MLP neurons of a small language model. Each row is named by its layer, matrix (gate and up: input weights) and neuron, and shows model dimensions 32-95. Each number is 200 + 30 x the weight over its row's rms, rounded and kept within 0 to 999. A neuron's up and down rows have the sign that makes its largest values positive.
Before each neuron's rows, "fires after" lists the tokens most often just before its 100 highest values on Wikipedia text that the model never trained on. A number after a token or word is its count.

fires after: " 1;" 20, " 0;" 17, " 2;" 13, " 3;" 10, ";" 8, ":" 7
L7.gate299,147,211,186,280,179,186,174,210,173,241,208,237,101,203,216,191,190,168,213,196,171,247,154,181,223,231,253,224,196,185,153,229,202,168,234,180,165,189,212,158,213,182,182,203,210,230,142,241,215,211,200,195,197,250,223,205,240,185,245,217,188,192,195,221
L7.up299,165,176,168,203,236,225,183,205,156,229,198,175,219,196,213,220,205,232,245,194,165,220,186,192,204,252,231,200,210,183,174,210,130,198,157,163,197,209,174,173,191,214,236,234,196,215,217,168,213,176,226,225,191,220,235,200,208,226,193,196,249,193,188,152

fires after: " f" 46, " F" 23, "ac" 9, "f" 5
L11.gate196,212,144,158,192,162,122,180,218,191,170,203,184,170,210,217,188,193,240,212,268,154,221,166,162,185,237,241,177,172,222,228,241,256,220,218,222,182,172,194,222,190,196,163,200,245,195,214,192,164,234,200,153,207,203,201,231,220,191,184,206,208,212,180,158
L11.up196,216,244,214,234,145,120,175,145,186,182,216,167,236,171,167,227,185,236,201,174,201,195,177,181,215,221,169,176,205,191,159,202,186,230,210,184,216,225,226,181,243,201,156,164,253,255,244,248,197,208,185,175,175,142,191,168,233,222,232,219,235,231,205,229

fires after: ";" 15, " 0;" 13, " 1;" 10, " 2;" 9, ":" 7, " 4;" 6
L3.gate19,196,208,222,231,180,167,220,171,160,220,251,200,211,212,153,138,157,214,237,188,185,225,199,213,221,189,228,234,262,237,215,231,236,170,193,232,154,198,176,228,205,222,224,145,135,269,225,195,211,213,257,147,213,209,210,251,179,153,254,231,241,181,240,213
L3.up19,154,176,213,176,192,209,168,170,182,255,245,207,213,214,189,185,238,193,195,211,183,236,189,124,200,237,185,163,196,184,176,224,149,215,216,140,219,203,226,211,210,231,249,175,210,224,252,185,199,212,236,180,237,235,171,219,212,206,141,223,233,151,175,195

fires after: "\n" 60, "===" 15, " Nether" 7
L10.gate48,187,236,211,238,199,189,244,211,214,184,184,193,206,198,238,163,194,172,189,180,189,248,219,166,200,185,212,218,198,200,240,187,195,178,219,205,146,226,215,191,174,208,194,196,239,191,206,172,214,250,216,220,271,177,196,137,220,186,225,264,164,189,193,141
L10.up48,196,227,262,226,234,183,215,195,242,219,192,178,179,212,180,200,168,145,216,198,231,188,193,192,161,244,182,178,235,198,265,193,203,225,254,174,184,213,224,177,173,172,206,255,190,209,201,166,219,225,149,168,193,230,267,200,210,147,188,210,182,254,193,165

fires after: " f" 33, " th" 9, " s" 8, " F" 8, "-" 6
L13.gate101,240,217,241,219,159,159,232,250,221,162,202,158,179,197,149,184,262,166,195,237,179,167,226,197,223,233,209,206,203,190,201,199,269,212,133,192,202,177,155,183,214,182,237,233,224,182,243,180,209,232,191,197,208,236,212,228,224,183,262,258,234,218,200,195
L13.up101,190,195,191,173,191,189,177,212,207,221,210,186,274,188,162,185,185,268,181,229,200,219,226,162,186,204,199,193,164,188,180,219,221,238,222,156,177,190,157,241,156,237,207,183,258,246,194,240,220,187,171,162,193,241,161,231,217,196,166,228,162,202,184,263

fires after: "\n" 25, "l" 15, " R" 9, " E" 8, "L" 6, " F" 4
L13.gate258,216,221,178,227,218,164,218,224,244,185,192,215,193,182,200,252,219,215,245,197,250,195,180,258,182,179,229,187,219,169,179,169,210,208,218,198,174,201,222,153,177,166,254,185,171,210,231,159,193,249,219,210,270,220,168,152,194,232,236,162,163,182,209,258
L13.up258,145,204,190,257,196,204,187,195,233,235,199,158,174,234,202,225,161,188,226,167,205,206,154,206,203,205,222,188,191,168,207,241,207,180,223,190,188,207,137,210,232,239,214,248,229,196,186,223,214,262,193,187,167,209,214,178,268,209,205,218,184,231,242,253

fires after: " F" 31, " f" 13, " Mer" 8, " R" 7, "if" 5, " cap" 5
L11.gate92,206,196,222,196,188,179,191,222,206,246,219,253,206,194,203,220,193,220,193,179,200,215,280,248,192,182,258,209,154,188,165,178,220,258,197,219,217,188,246,148,181,191,209,213,186,206,204,181,205,188,216,223,187,203,191,202,268,200,171,218,212,170,220,258
L11.up92,216,232,206,224,207,138,155,210,216,173,215,232,228,173,164,184,205,143,178,175,176,187,189,236,186,166,240,158,183,199,193,187,226,152,219,182,154,213,210,228,255,207,250,167,261,156,228,241,233,238,175,197,172,202,198,222,200,167,171,206,214,227,222,232

fires after: " G" 28, "." 7, "op" 6, " cl" 5, " F" 5, "ok" 5
L12.gate355,230,161,265,180,216,153,198,209,183,132,203,153,202,155,232,264,193,209,210,227,233,289,210,191,221,202,229,191,232,177,174,253,213,224,224,250,193,212,176,255,196,174,214,162,184,237,224,142,173,225,161,196,205,198,174,154,176,218,215,212,169,180,180,176
L12.up355,241,214,226,214,198,201,173,229,165,180,211,172,157,141,190,211,221,191,157,244,241,276,152,207,186,244,219,190,209,194,226,249,217,241,266,240,214,168,231,222,136,237,190,177,177,234,193,157,180,207,147,237,192,202,206,127,160,214,194,194,183,169,176,185

fires after: "\n" 54
L14.gate372,182,241,211,231,222,176,197,182,233,229,211,212,213,162,262,200,171,235,223,219,246,209,206,196,203,182,252,164,181,196,204,200,191,144,204,203,208,185,241,188,216,181,199,207,212,217,205,166,234,244,210,180,222,207,188,207,231,202,163,209,176,219,179,164
L14.up372,198,159,198,245,175,213,186,173,175,203,243,121,219,203,203,180,232,205,177,188,217,162,171,207,169,243,253,204,216,198,240,252,239,188,180,192,181,158,228,189,196,191,179,232,181,221,151,177,203,208,201,189,224,223,268,228,202,235,239,187,143,168,210,136

fires after: " c" 19, " the" 13, " s" 11, " S" 10, " C" 4
L12.gate164,165,214,145,191,176,181,146,190,177,185,219,215,190,194,219,218,260,231,172,195,160,198,168,224,172,111,259,259,207,232,208,179,171,173,209,233,263,159,173,231,238,261,180,147,148,189,234,177,225,145,219,231,138,204,194,235,173,174,161,174,188,216,202,227
L12.up164,168,227,190,202,199,192,182,216,231,209,200,202,258,216,205,212,197,250,235,193,208,202,179,179,220,179,178,207,159,219,234,183,157,239,156,203,229,215,163,213,187,162,191,213,171,198,183,189,222,192,209,183,223,234,224,181,216,200,229,227,203,214,218,187